Part of a small language model's weights: 2 heads of 64, a variant of Muon for these matrices.
MLP neurons of a small language model. Each row is named by its layer, matrix (gate and up: input weights; down: output weights) and neuron, and shows model dimensions 64-127. Each number is 128 + 24 x the weight over its row's rms, rounded and kept within 0 to 255. A neuron's up and down rows have the sign that makes its largest values positive.
Before each neuron's rows, "fires after" lists the tokens most often just before its 100 highest values on Wikipedia text that the model never trained on.

fires after: " has", " and", " He", " he", " was", " have"
L10.gate312 [115 132 138 150 125 129 105 117  77  87 149 142 120 159 120 152 134 185  88 126 122 124 127 145 155 109 134 142 150 132 152 155 178 148 117 114 153 157 166 130 124 171  91 101  93 154 140 129 109 142 172 136 153 100 129 119 132 167 127 131 120 157 119  82]
L10.up312 [121 148 114 113  91 129 118 128 163 144 145 138 138 123 102 116 211 159  95 150 117  83 139  96 127 121 167 142 160 125 127 173 125 146 125 132 122 151 147 159 129 122 128 156 129 115  82 122 144 100 108 124 148 132  85 154 157 118 118 149 144 109 120 111]
L10.down312 [102 129 133 112 121 154 151 157 127 109 154 139 155 114 148 109 171 101 123 112 159 112 154 116 128 152 132 114 130 162 119 115 144 150 132 100 155 112 122 119 126 142 107 131 117 102 130 172 152 119 130 124 106 154 140 155 118 102 166 133 106 142 153 152]

fires after: ":", ".", "′", " |", " ("
L3.gate381 [116 185 111 125 100 100 115 142 143  98 119 125 155 142 136 150 154 119 147  99 129 152 117 109 124 137 113 170 136 141 134 128 183 105 166 109  83 113 130 121 135 138 149 129  91 149 129 148 148 106 166 130 138 128 167 141  93 164 139 137 172 179 128 115]
L3.up381 [145 135 131 104  75 118 134 120 168 122 135 152 113 131 146  88 150 188 139 103  82 163 110  85 122 156 128 116 169 115 134 131 130 135  97 111 141 114 110 129 114 142 110 147 124 142 117 194 135 152 158  66  81 142 137  96  90 144 158 114 132 125 139 149]
L3.down381 [136 119 120 161 121 127 105 131  81 135 121  93  82 134 134 144 139 133  98 116 132 130 120 125  93 102 120 173 135 106  80 171 118  97 132 128 114 115 140 120 133 164 151 124 146  77 134 132  76 142  62 120 150 117 150  89 121 138 130 119 139 129 142 137]

fires after: " |", ";", " ", ":"
L13.gate367 [ 82  64 136 139 132 123 135  90 167 167 118 157 137 105 161 159 144 134 136 139 122 164 154 144 121 126  65 143  97 130 131 127  96 147 152 112 145 121 125 127 136  95 133 101 141 121 127 120 113 125 146 137 135 142 149 134 130 168  84 128 147 159 122 143]
L13.up367 [168 117 115 119 145 102 146 119 109 126 101 129 141 115  99 114 116 121 128 166 198 133 127 153 122 109 150 134 146 110 150 141  94 150 128 114 139  73 117 123 122 129 153 118 149 130 109 153 120 141 135 101 146  90 158 111 145 104 141  82 105 107 131 143]
L13.down367 [113 147 118  86 129 137 135  96 123 169 171 161  58 103 127 123 135 147 145 107 102 115 123 109 107 131  88 131 129 119 118 168 148 103  98 119 142 124 130  84 145  97 116 177 109 138 139 139 123 143 109 133 131 124 170 101 119 126 129 136 138 111 140 101]

fires after: " (", "-", " \"", "==", ".", "/"
L4.gate113 [123 126 107 130 130 164 144  87 116  85 121 122 149 116 138 144 120  96 128 130 120  81 161 103 109 103 120  78  81 143 101 122 139 100 155 144  70 129 122 169 103 138 144 112  79 121 109 100 152 111 131 149 121 155 143 154 144 130 163 125 135 127 133 133]
L4.up113 [111 130 107 124 149 124 104 148 141  70 154 135 148 135 145  83 139 103 115 118 121  91 123 113  84 137 117 107 127 128 108 113 119 154 151 119 103 123 125 124 133 125  73 161  83 146 163 111 137  77 101  93 124 157 117 168 119 126 144 130 154 114 148 114]
L4.down113 [129 149  99 154 120 136 136  90 116 129 124 136  92 123 133 110 162 126 101 137 151 109 153 140 120 146  98 129 132 108 101 137 148 116 172 132  93 156 142 151 133 150 119 139 102 154 134 163 163 157 107 121 146 122 134 147 140 115 127 143 140 154 159 122]

fires after: ".", ",", " (", "\n"
L4.gate227 [112  69 135 158 156 121 107 148 119 100 127 140 172 145 130 142 110  51 122 113  62 117 139 110 136 127 122 107 120  98 121 129 134  74 155 148 134 155 130 101 155 108 137 118 139 117 103 141 133 124 127 125 145 149 160 173 124 107 144 117 132 117  99 126]
L4.up227 [155 111 123 143 116 144 112 110 131  80 143 153 139 145 127  97 119 102 111 132  87 124  95 167 147 157  98 104 147 117 159 133 130 133 156 198 134 119 139  96 129 131 134 176 135 125 170 144 113 153 159 129 167 155 166  84 124 118 140 129 102 102 125 156]
L4.down227 [101  95 129 134 136 174 132 154 112 100 108 124 120 164 125 104 123 121 122 153 103 117 115 113 162 150 136 112 112 111  84 168  92 111 155 139 113 144  96 134 158 138 100 133 124 128 126 131 216 116 129 137 133 128 148 124 147 143 137 115 119 137 105 140]

fires after: " |", "|", "-", " /", ";"
L5.gate278 [ 97  92 117 103 134 171 125 117 128 140  98  87 133 113 100 127 105 144 138 104 119 108 140 135 113 146 139 116 114 180 138 143 106 111 118 109 181 178 143 139 177 141 114 109 130 117 157 102 120 138 140 127 108 142 136 103 162 121 137 138 125 177 101 114]
L5.up278 [138 106 125 111 122 117 111 133 127 118  98 109 130 137 128 144  86 113 130 127 118 146 165  99 144 120 162 100 147 159 132 131 118 139 102 147 113 166 126 106 113 169 146 129 107  94 122  82 128  87 114 142 125 145 123 105 119 116 139 143 110 164  97 122]
L5.down278 [112  78 141 102 118 122 158 107 112 141 121  94 144 108 146 135 125 105 138 127 123 127 172 131  94 153 167 122  76 176 145 156 119 135 101 106 197 184 128 149 139 119  77 110 116  91 132 133 123 131 129 137 104 141 159 118 124 126 119 146 154 140 131 102]

fires after: "\n", "."
L4.gate30 [106  92 121 169 133 133 126  87 174  85 161  85 138 139 129 139 127 138 195 119 185 110 169 142 150 135  78 127  83 129 114 139 151 137 145 137 126 114  98 163 115 105 165 150 107 153 112  97 106 135 130 136 130 142 108 145 159 111 143 117 171  81 134 146]
L4.up30 [135 124 142 117  86 106 130 126 167  97 131 116 141 132 166 108 130 139 149 131 122 139 123 129 132 150 119 109  96 131 108 139 160 113 112 121 119 142 146 124  67  92 130 102 100 151 147 119 133 160 105  84 108 123 126 116 121 135 140 156 119 111 127 148]
L4.down30 [123  86 128 103 144 111 110  94  90 105 146 143 138 149 153  97 109 157 130 165 170  86 100 151 144 137 110 123 117 142 121 133 133 151 112 147 143 111 166 138 117 114 157 135  54 110 124 137 114 136 121 145 136 114 105  91 149 140 130 171 125  69 124  80]

fires after: " |", "|", "-", " /", ":", ";"
L2.gate2 [ 98 128 119 125 117 118 144 136 153 161 120 117 133 113 128 148 127 146 135 133 155 121 133  92 107 123 172 154 123 150 125 147  85 169 110 112 133 181 140 134 168 134 142 161 111  98 166 110  94 148 143  91 179 157 171 128  94 153 145 161 139 143 118 124]
L2.up2 [ 88 139 131 136 143 121 100 143 158 156 117 107 142  94 119 166 151 125  87 144 175 131 142 110 149 129 116 143 133 129 155 117 110 103  77 129  96 136 142  81 143 121 140 137 145  92 133 113  98  90 133 135 193 139 102 127 149 113 148 152  98 166 133  92]
L2.down2 [129 139  85 129 100 129 147 101 177 144 121 114 115 117 179 115 132  94 135  93  76 127 124 139 141 124 181 148 128 155 120 166 138 122 114  97 141 138 145 163 105 174 120 147 119 110 132 135 132 112 142 110 118 111 152 131 144 139 108 124 145 130 131  89]

fires after: "|", "\n", " \"", "-"
L9.gate316 [186 138 136 169 146 148 162 132 105  99  94 112 137 160 161  92 113 140  98 119  93 123 131 151 118 104 140 135 123 101 137 142 167 108 126 122 140 117 143 116 140 119 140 118 165 150 110 104 125 126 135 153  97 110 155 157 103 118 137 128 148 182 138 146]
L9.up316 [129  83 156  98 150 156 143 132 145 111 131 128 129 155  87 109 136 162 176 122 124 133 109 122 160 144 108 119 103 139 113 156 113 127 147 104  96  99 147 132 110 145 142 114 139 109 135 123 163 169 152 128 114 117 140 143 117 120 114 153 131 130  91 112]
L9.down316 [180 166 133 131 111 128 126 126 122 121 132 167 101 182 113  82  93 108 148 111 150  91 133 124 148 130  87 153 121 141 153 118 140 124 151 176 122 124 122 119 152 107 129  98  93  93 120 126 120 132 178 156  97 111  91 154 140  94 167 131 135 142 101 151]

fires after: " \"", "-", " (", "(", "|"
L5.gate39 [134  88 116 145 156 133 165 149 132 117 124 119 137 103 116 157 129 115 165 167 111 143 130 129 143 130 148 152 107 155 123 160  98 152 129 116 146 111 125 173 105  94 162 154 137 147  95 114 110 143 144 138 123 152 144 164 132 131 185 128 117 168 121  62]
L5.up39 [130 152 137  86 128 102 143  87 124  87 162 117 134 117 112 112 112 178 142 138 127 143 125 124 113 141 111 115 132 121 173 129 128  69 158 123 138 120 114 141 112  85  93  77 124 139 158 161  99 164 117 107 163 123 156 120 100 126 100 133 107 131 136 116]
L5.down39 [133 133 100  78 136 149  94 103 137  90 166 174 114 107 151  92 102 174 107 162 122 131 129 143 143 112 124 148 144  94 130 107 168 113 155 162 149 103 118 128 136 162  98  72 121 126 129 134 150 126 159 136 116  77 107 133 112 136 107 145 139 128 142 139]

fires after: " is", " has", " are", " was"
L10.gate90 [148 137 136 153  90 121 136 143 154 159 128 111  65 142 114 129 150 137 127 133 138 145 117 140 158 119 143 166 147 123 126 152 176 155 145 126 199  97 156 114 148 113  89 133  91 112 144 124 132 111 126 122 158 156 114 140 144 101 141 141  87 146 104  91]
L10.up90 [122  75 146 120  97 134 105 110 146 116 130 141 143 176 152 162 157 153 136 118 107  99 133 147 129 124 166 141 111 124  83 117 109 172 157 157 129 136 167 113 158 128 120 134 124 112 108 126 115 148 124 134 124 141 176 128  88 141 158 117  96 125 134  82]
L10.down90 [ 96 139 136 156  99 109 139 130 106 124 120 142 144 119 136 121 126 108 119 149 108 125 135 109 132 112 179 126 115 131 134 150 112 130 142 111 134 131 155  89 117 144 116 142  67 159 123 145 157  90 158 148 114 140 119 132 136 105 154 136 131 110 130 154]

fires after: " on", " On", "On", " of"
L11.gate123 [112 126 140  95 115 125 121 127 123 126 129 153 139 101 161 141 105 143 149  88 162 120 101 155 121 120 101 105 157 126 126  48 140 131  75 106  93 128 136 142 109 129 169 139 121 152 129 106 112 134 126 101 130 133 160 127 139 172  98 111 116 119 147  98]
L11.up123 [ 95 147 155 154 157 139 115 154 107  96 118 135 144 160 130 155 118  92 119 127  86 173 113 107  92 111  67  95 105  96  87 109 126 160 133 156 157 122 116 137 101 106 144 127 129 120 154 129 131 113 128 131 174 109 105 100 121 142 120 140 119 137 137 129]
L11.down123 [152 112 114 186 165 159 140 128 147 140 166 165 124 101 151 149 180 168 135 128 120 165 136 139 107 140 157 125 119 145 106 136 125 103  77 102 143 126  99 130 146 119 142 111 128 141 118  79 135 101  90 139 109 140 101 163 149 130 122 110 121 161 136 110]

fires after: " was", " has", " had", " to", " not", " have"
L12.gate407 [112 127 120 112 105 104  73 139 170 105 111 147 105 146 111  97 131 128 140 140 107 121 161 148 106 120 144 151 133 100 160 149 146 158 154 129  93 115 151 142 122 133  91 157 111 142 118 131 123  84 107 101 146 159 114 127 107 119 167 125 144 139 116 105]
L12.up407 [117 118 105 110 123 102 124 139 158 149 114 102 113 114 138 149 162 155  92  88 126 122 125 146  86 147 196 134 142 108 135 118 145 146 136 182  96 145  97 106 125 152 110 160 123 140 137 149 131 126 120 141 166 132  64 147 108 127 152 137 113 109  96 133]
L12.down407 [130 132  85 134 150 147 109 164 128 129 111 149 134 191 114 120 157 125 138 136 108 154 129 119 121 144 144 111 129 111 108 129 145 152 121 107 141 137 139 154 118 176  87 138 111 170  98 122 218 106 145 138 143 166 116 109 132 122 122 148 134 148 161 157]

fires after: " (", "/", "-", "."
L13.gate283 [142 147 101 144 101 106 135  89 146  96 130 144  98  96  82 126 141 117  79 124 119 101 171 121 108 140 164 137 152 129 125 132 122 102 131 132 167 144 155 116 100 138 115 125  94 147 158 102 106 120 120 122 148 149 189 171 169  97 119 117 100 112 157 152]
L13.up283 [149 128 145 136 113 113 154 116 161 114 126 150 177 105 140  87 170 179 101 107 123 155 152 154 130 124 116 165  98  99 114 150 152 148 132 135 102 142 120 141 122 110 152 145 119 179 135 100 100 238 119 125 129 140 144 169 108 109  96 106 118 116 145 142]
L13.down283 [154 100 150 117 111  86 184 126 131 135 102  91  97 103  73 145 126 147 130 133 146  83 115 134  93 160 118 149 166 130 123 109 138 139 116 124 153 129 127 114 126 133 145  97 116 139  94 105  62 134  69  92 151 136 193 104 122  76 105 111 144 138 111 109]

fires after: "|", "\n", "-", "."
L10.gate10 [146 105 147 127 101 118 140 154 143  96 160 126 135 135 123 136 123 104 125  91 124 134 113 145 114  93 110  79 150 108 127 150 156 145 133  64 151  68 169 174  78  98 103 185 104 153 144 132 163 106 126 116 132 113  80  98 148 127 120 192 113 164 114 142]
L10.up10 [144  82 115 110 104 106 147  97  85 111 168 143 166 160 101 167 114 111 115 158  96 119 128 121 135 114 155 118 106 158 113 125 153 122  79 158 132  79 128 100 106 124 136 173 142 130 140 140 149  59 123 130 143 121 125 164 142  64 173 132  97 147 137 119]
L10.down10 [125 100 140  97 151 101 125 116 110 106 113 131 131 107 128 134 132 105 112 100  89 165 121 128 134  91 139 103 103 155 105 133 158 106 145 122 116 101 106 139  67  73 156 122 112 140 134 134 138 146 126 143 121  95 100 184 150 131 165  90 113 152 109 117]

fires after: "\n", " ", " 1", " zone"
L8.gate161 [120 105 124 125 122  88 138 117 149 159 110 147 134 141 167 115  71 152 115 116 182 136 145 128 120 107 137 144  83 187 165 123  93 110 121 118 166 141 124 147 105  97 143 134 149 115 117 131 143 162 134 140 111 127 100 120 141 108 141 152 157 143  94 166]
L8.up161 [130 129 125 105 120 135 129  62 130 136 136 130  66 116 124 111  95 149  80 119 111  94 124 154 123 136 159 147 126 168 136 134 153 111 150 142 159  98 147 151  94 109 140 147 178  93 107 157 141 153 166 116 121 152 128 132 111  88 122 108 114 123 135 161]
L8.down161 [ 98 120 112 126 119 132 118 147 121 131 158 165 147 114 125 120  97 110 143 116 115 125 124 119 140 113  94 122 133 123 110 134 126 126 116  98 134 134 118 123 120 101 119 139 111 113 187 141  67 122 123 137 133 102 180 107 142 109 140 130  89 106 116 110]

fires after: "\n", "-", " is", "|", ":", "°"
L8.gate172 [168 107 109 109 132 106 135 149 115 123 124 110 117 161 114 132 161  82 126 140  99 109  78 112 120  88 127 130 141  68 135 147 145 208 133  93 141  90  71 144 106  88  98  92 164 129 152 106 125 135 124  89 126  97 136 110 108 109 152 152 147 142 129 185]
L8.up172 [153 113 137  77 159 133 117 113 119 105 128  87  90 126  80 116 125 127 109 111 143 126 106  99 155  87  86 150 118  74 111 172 123 136 106 133 111  80 108 111 124 131 140 115 160 134 160 104 125 141 134 108 128 124 158  92 117 101 150 154 152 148 110 116]
L8.down172 [174 157 149 139 131 124 110 162  60 113  92 110 103 116 136 118 144 110 157 114 120 108 106 109 103 108 130 133 167  77 138  83 123 193 139 117 155 103 109 150 118 137 103 116 122 107 168  93 114 154 119 119 143 134  97 133 117 108 138 128 159 150 138 153]

fires after: "\n", "|", " Country", " Republican", " Labor", "ho"
L11.gate114 [142 121 145 126 119 121 107 142 120 106 167 121 124 130 161 163  67 117 108 109 156 212 133 104 151 100 141 119 168 157 135 129 142 126 125 113  85 103 103 195 136 137 144 142 119 122 108 117 114 141 162 131 129 112 170 119 110 118 122 150 160 148 111 123]
L11.up114 [156 170 115 105 126 127 133 110  91 113 116 157 143 114 150 106 108 106  82 105 129 180 158 134 137 138 149 111 114 131 115 127  94 143 110 160  86 118 129 147 105 126 146 143 121 132 155 181 141 169 163 151 122  99 144 121  98 100 109 130 104 163 127 138]
L11.down114 [115 125 149 107 122 124 145 157 124 107 139 111 148 120 152 160 142 115 133 118 130  85 152 127 172 130  99 136 140  99 140 135 144 129 103 132 140 157 140  99  94 124 127 120  90 132 139 114 134  78 121 135 164 117 137 193 115 116 109 129 134 136  86  87]

fires after: " on", " On", "On", " ("
L11.gate3 [ 85 125 116 167  88  84 128 152 142  83 124 116 143 157 133 171 128 113 145 100 131 145 112 142 155 137 127 128 144 144 114  76 125 115 107 139 146 132 105 131 142 165 157 107 144 129 146 109 124 140  91  93 114 127  87 146 112 151 110 129 119 166 124 125]
L11.up3 [140 128 110 107 163 170 126 117 123  85 129 118 182 159 102 135 121 135 110 129 131 111 136 108 128 147 114 170 124 130 110 110 128 109 120 110 114 123  97 159  95 110 122 155 132 141 149 134  99 134 126  82 115 120 138 130 129 196 145 114 102 178 118 114]
L11.down3 [160 146  94 117 109 122 105 140 158 153 178 159 136 125 148 108 126  98 113 124 111 122 154 117 113 118 125  92 127 143 122 123 119 152 152 108 151 105  71 100 106 178 116 144 139 125  82 128 170 149 129 128 143 113 135 125 153  91 109 130 112 178 126  68]

fires after: " on", " the", " On", "On", " first", "=="
L10.gate290 [ 89  98 106 129 149 104 146 127 121 129 120 106 120 170 132 169  91 148 129  87 159 117 133 125 124 164 123  88 122  87 131  78  54  98 149  98 101 125 116 169 115 125 142 141 136 144 124 118 145 114 151 107 135  80 145 158 161 153 171  87 139 137 157 119]
L10.up290 [111 149  81 120 159 130 170 103 120  83 144 167 152 141  91 123  95 123 143 135  92 148 110 135 144 108 115 151 115 121 126 142 141 116 153 112 133 162 142 178 150  93  95 124 136 117  96 138 171 164 123 130 129 132  96 101 109 146 130 132 165  98 179 109]
L10.down290 [154 119 157 157 157 157 106 147 114 134 127 143 141  92 105 114 129 147 108 138 131 153 132 137  91 150 159 138 109 126 126 158 164 109 107 133 118  80 119 121 114 129 124 122 140 147 122 108 113 159 117 112 153  90 165 128 100 146  91 139  90 134  82 152]

fires after: "\n"
L4.gate114 [125 105 163 135 119 128 130 118  96 125 130 106 147 165 176 116 106  93 167 128 102 134 146 128 143 157  74  89  84 110 113 130 125 138  76 122 104 107 145 122 132 150 135  91 102 150 115 116 115 149 104 172 132 177 116 159 125 116 105 160 167 121 113 104]
L4.up114 [118 155 124 129  97 149 126  97 143 128 105 114 190 157 151 138 153 130 140  86  86 116 104  89 115 118 127 102 116 128  83 146 167 103 149 167 151 101 144 136 131 146 193  96 132 151 157  89 109 150 121 141 149 150 137 202 149 142  82 175 132 133 138 121]
L4.down114 [116 120 132 147 114  98 161 107 117 107  91 143 137 116 161 154 110  95 145 118 133 161 138 105 125 182 101 120 124 111 145  99 138 129 101 171  69 140 157 170 123 137 130  99 137 124  94  96  99 162 120 135 122 159 118 115 109 151 122 141 160 121  93 103]

fires after: "\n", "-", " UTC", ".", " and"
L9.gate235 [101 147 113 166 136 112 155  86 175 145 128 152  86 114 120 116 122 126 140 108 129 116 176 131 113  86  93 105 143 124 127 128 142 140 164 124 120 105 155 126 136 118  82 137  94 139 154 125 139 127 143 141 159 118 121 154 113 105 144  95 152  90 145 115]
L9.up235 [120  85 105 158 108 150 153 122 185 121 117 147 115 128 156 157 131 110  99 119 159 159 136 160 152 145  88 119  85  86 113 118 160 123 112 145 128 142 155 135 149 129 124  84 106 146 114 114  80  99 144 142 143 150 118 138 159 131 132 112  91 131 183 120]
L9.down235 [152 136 146 109 173 139 124 107 128 156 134  93 141 114 137 120 127 118 126 117 120 139 147 166 123 121 126 111  82 124 102  88 123 142 137 119 134 128  82 118 144 118 163 145 121 148 132 120 119 160 115 125 114 127 185 134 147 129 156 158 153 162 140 158]

fires after: " United", " the", ",", " South", " |", ";"
L5.gate46 [ 89 134 120 120 139 116 103 111 127  99 115 155 135  92 154 121 154 117  80 124 103 129 114  97 150 138 105 212 119 125 151 123 131 141 118 134 121 177 108 130 118 173 136 115 107 117 132 148 118 122 165 133  93 114 123 120 137 120 127 136 178 143  74 121]
L5.up46 [100 187 162 129 156 108 144  86  96 108 115 127 106 111 143 101 133 189 114 142 125 128 150 134 173 162 169 173 140  92 102 125 127 147 120 160 118 143 121 107 130 154 106  97 114 131 129 128 104 127 124 114 128 111 133 103 131 110 119 101 149 138  98 155]
L5.down46 [105 133 162 154 134 170 134 109 106 189 130 120 156 129 154 119  47 109 129 142  90 118 155 136  70 112 148 133 130 137 129 127 121 101 114  70 141 148 161 150 123 107 113 155 130  69 134 145 116 111 129 115 124 152 118 199 144 133 152 101 139 113 142 131]

fires after: "\n", "-", " Apps"
L11.gate137 [149 129  90 143  93  95  89 108 114  99 129 100 115 164 119 137 126  91 136 126  81  95 123 120  92 122 118 143 119 133  81 134 158 137 120 112 142 121 112 112  54 100 102 171 146 122  85 112 180 133 152  84 145 181 118  84 138 118 153 123 161 125 164 112]
L11.up137 [139 123  94 135  97 125 124  83 134  87 185 125 127 151 165 109 145 145 124 149 131 140 161 106 106 130 134 133 106 116 140 150 154  99 125  94 147  93 100 144  89 127 143 154 127 131  90 137 149 149 111 110 130 128 145 136 154 134 142 193  85 128 139 120]
L11.down137 [121 101 110 184 152 100 122 114 122 122 148 151  90 120  96 129  97 147 113 166 117 133 120 124 177  98 141 115  85 141  96 134 119 109 151 158 113 102 154 108 136  69 150 168 105 135 105  87 131 143 116  93 173 149 139  68 138 150 152 173  96 132 162 132]

fires after: " |", " —;", ";"
L3.gate38 [117  82 119 125 114 108  67 126 136 107  98 157 108 146 113 130 157 149 141 115 111 137 140 121 177 146 116 203  88  87 119 116 149 106 116 123 136 113 143 109 136 151 130 148 133 166 121 160 172 138 130 114 112 115 133 113 145 127 117 146 114 116 129 110]
L3.up38 [116 134 125 113 124  64  99 114 136  78 182 166  85 107 131 130 147 110 106 146 126 131 115 105 104 141 143 106 151  74 134 118 106 126 127 123 101 135 105 102 147 116 101 128 149 157 132 181  97  75 107  94 127 119 120 103 172 140 136 134 172 110 132  88]
L3.down38 [142  91 159 147 120 160 116 163 122 140 109 109 134 178 115 126 124 127 130 110 144 121 118 141 135  98  90 151 104 131 139 143 140  94 122 149 157 172 138 122 133 134 148 121 136 136 134 133 153 174 146 159 117 122 141 107  94 116 136 150 126 151  99 178]

fires after: " |", " Chevrolet"
L10.gate23 [ 93 125 115 148 142 118  96  91 126 121 110 126 173 135 101 122 160 120 140 153 149 150 138 139 144 134 169 164 157 130 126 140 152 111 116 161 126 122 120  97  96 138  87 124 153 152 142 126 135  60 125 114 109 150 125 153 134 154 131 113 149 144 110 180]
L10.up23 [177 125 144  71 103 105 122 140 101 101 158 125 117 142  95 119 149 125 160 158 118 120 107 122 132 148 123 169 108  77 149 134 119 140 157 118 111 108 173 155 166 132 111  95 113 156  77 138 138 131  96 168 186 101 173  86 160 111 103 101 110 106 159 100]
L10.down23 [ 95 110  98 182 107 157 138  92 149 124 166 109 154 118  98 140  87  73 161 102 126 115  92 160 125 155 148 147 174 163  81 136 171  76 129 118  99 149 130 133  95 140 113 148 165 138 139 140 148 116 169 127 104 140 135 158 171 170  95  92 103 120 109 163]

fires after: "\n", " \""
L8.gate373 [ 77  81 129 130 146 121 148  95 132 120 100  72 107 117 102 147 116 117 158 171  84 107 108 115 132 116 156 116  94 118  90 119 135  81 127 140 115  97 141 146 105 149 145  85 117 143 125 120 133 110 118 135 143 138 170 160 128 131 156 135 104 142 139 124]
L8.up373 [116 177 147 185 164 139 139 102 111 119 127 111 147 141 126  75 144 120 104 141  88 102 108 134 111 136 129 103 111 104 181 162 138 133 188  94 116 138 158 167  92  96 127 168 186 137 111 122 130 158  97 112 154 119 155 138 156 132 138 114  87 136 126 100]
L8.down373 [100  76 147 165 159 167 166 127 103 133 143 129  93 122 126 122 128 133 183 168  89 127 113 111 141 122  89 151 119 146 151 124 143 159 136 148 133 138 161 151 108 100 166 138 112 146 115 129 184 162 164 121 136  94 102 185 141 125 158 119 142 157 130 107]

fires after: " \"", " (", "-", "\n", "==", " -"
L12.gate363 [106 128 187 157 147 136 138 149 132  84 138 151 165 127 134 124 131 134 143 144 101 157  72 156 120 129 137 153  79 155 134 112 124 145 141  97 151 124 114  73 136 121  42 138 128 161  94 140 144 128 122 138 107 151 179 143 147 116 147 101 137 145 144 123]
L12.up363 [146 129 177 172 156 120 131 121 133 102 116 132 162 110 103 124 151 138 123 164 117 169  92 145 179 122 144 137 105 120 140 155 114 137  93  96 161 135 154  81 115 123  91  85 156  86 120 129  90 130 152 112 134 126 165 140 153 141 150 143 112 132 160 126]
L12.down363 [135 104 148 149 125 178 177 105 170  99 141 135 103 142  83  78 108 127 112  93  99 158 115 174 151  92 124 118 112 113 127 119 134 123  76  88 134  92 147 122  93 131 110 123 147  89 105 137 118 165 179 123 103 118 122  97 120 123 159 125 127 130 133  71]

fires after: " |", " ", " •", " maximum", ":"
L9.gate410 [ 80 116 156 110  89 145 130  56  97 117 144 105  85 128 113 108 112 149 148 139 131 121 150 177  96 147 112 150  78 115 120 114  88 105 153 116 104 145 153 118 104  85 150 129  60 143  99 141 117 152 169  94 120 173 135 112 101 105 129 127 152 141 138 130]
L9.up410 [126 112 110  82  98  78  84 136 142 176 120 132 151 151 139 147 123 146 142 184 128 158  98 124 159 147 118  81 134 148 107 113 130 133 119  97 129  94 118 145 141 118 126 155 113 111 152 149 110 125 133 118 160 133 173 113 144 118  92 117 134 110 131  53]
L9.down410 [ 88 121 160  95  95 128  82 136  93 143 127 143  77 114 108 107 125 117 136 153 130 155 150 101 140 154  86 151  80 108 115 133 118  56 135 134 137 150 142  78 121 135 109 116 113 140  91 111 137  90 156 141 130 145 131  77 140 133 116 160 116 114 113 147]

fires after: ")", " "
L8.gate333 [148 127 110 171  81 132 137 113 146 100 114 148 121 142 126 105 108 158 159 115  98 141 150 147  87  71 138  79 103 123 141 103 102 146 162 116 198 139 103 148 117 133 130  80 142 113  87 129 134  92  97 144 105 143 122 152 103 134 105 111 149 124  80 154]
L8.up333 [131 114  82 151 161 152 122 117 132 137 104  85 104 128 157 133 115 113 113 139 147  77 124 141 133 144 106 126 100 179  97 114 153 126 103 108 139  85 120  92  86 152 124 132 159 156 129  65 125 138 145 109  95 123 106 110 123 130 107 129 122 117 123 162]
L8.down333 [124 141 165 104 127 145 160 107 148  78 148 117 121 151 137 130 116 135 108 161 118 114 136 141 111 104 120 128 144 127 121 102 136 157 142 130 114 149 157 146 123  84 123 158 142 146 131 105 135 109 153  97 103 127 105 140 165 123 109 133 109 104 133 120]

fires after: "\n", ")", " and"
L12.gate279 [111 132 142 109 110 120  97 133 126 100 154  88 155  91 119 138 144 151 128 102 126 129  85 121 139 153 133 135 121  92 115 132 134 130 150 127 106 128 105 161 152 127 118 162 132 156 113 113 140 135 126 125 126 138 148 152 129  95  83 111 178 109 142 181]
L12.up279 [117 156 146 145 156 138 141  85 129  74 118 102 120  92 108 131 112 131 173  94  90 151 174 141 110 125  91 135  98 130 110 142 101 119 154 134 137 150 115 135 106 129 160 156 161 148 134 136 129 114 105 123 141 138 107 107 130 109  60 124 133  93 127 158]
L12.down279 [100  99 123 118 133 100 128 121  94 125 127 138 173 110 134 148 125 128 134 139 141 139 133 135 137 142 115 165 156 107 111 147 147 109 141 114 103 112 110  91 111 155 138 130 141 141 119 166 106 168  76 115 156 116 132 138 136 138 158 166 118  95  87  93]

fires after: " the", " and", " Soviet", " (", " |"
L9.gate129 [110  81 148 134 104 105  93 114 125 114  88 150 115 135  81 108 130 136 155 169 137 125 143 145 125  89 100 166 130 100 122 135  84 124 131 128 109  91 160  89 103 127 142 122 168  93 133 136 123 132 106 146 135 155 126 105 115 134 152 102 113 109 133 193]
L9.up129 [101 101 113 144 111 147 149 112 124 101 155 161 122 114 120 154 111 139 168 166 118  98 131 153  64 134 155 117 160 142 146 130 123  74 101 113 180 128 109  99 154 140 101 180 142 132 123 101 142  99 139 129 118 136 123 146 119  99 102 137 100 133 167 121]
L9.down129 [ 89 120 133 136 105 152  71 115 124 130 136 135 146 125  82  97 137 119 157 124 138 120 104 144 133 123 100 181 142  95 139 156 144  91 121 144 143 131 167 108  78 151 140 137 119 102 135  85 115 114 151 155 110 148 120 138 105 168 142 105 107 106 137 161]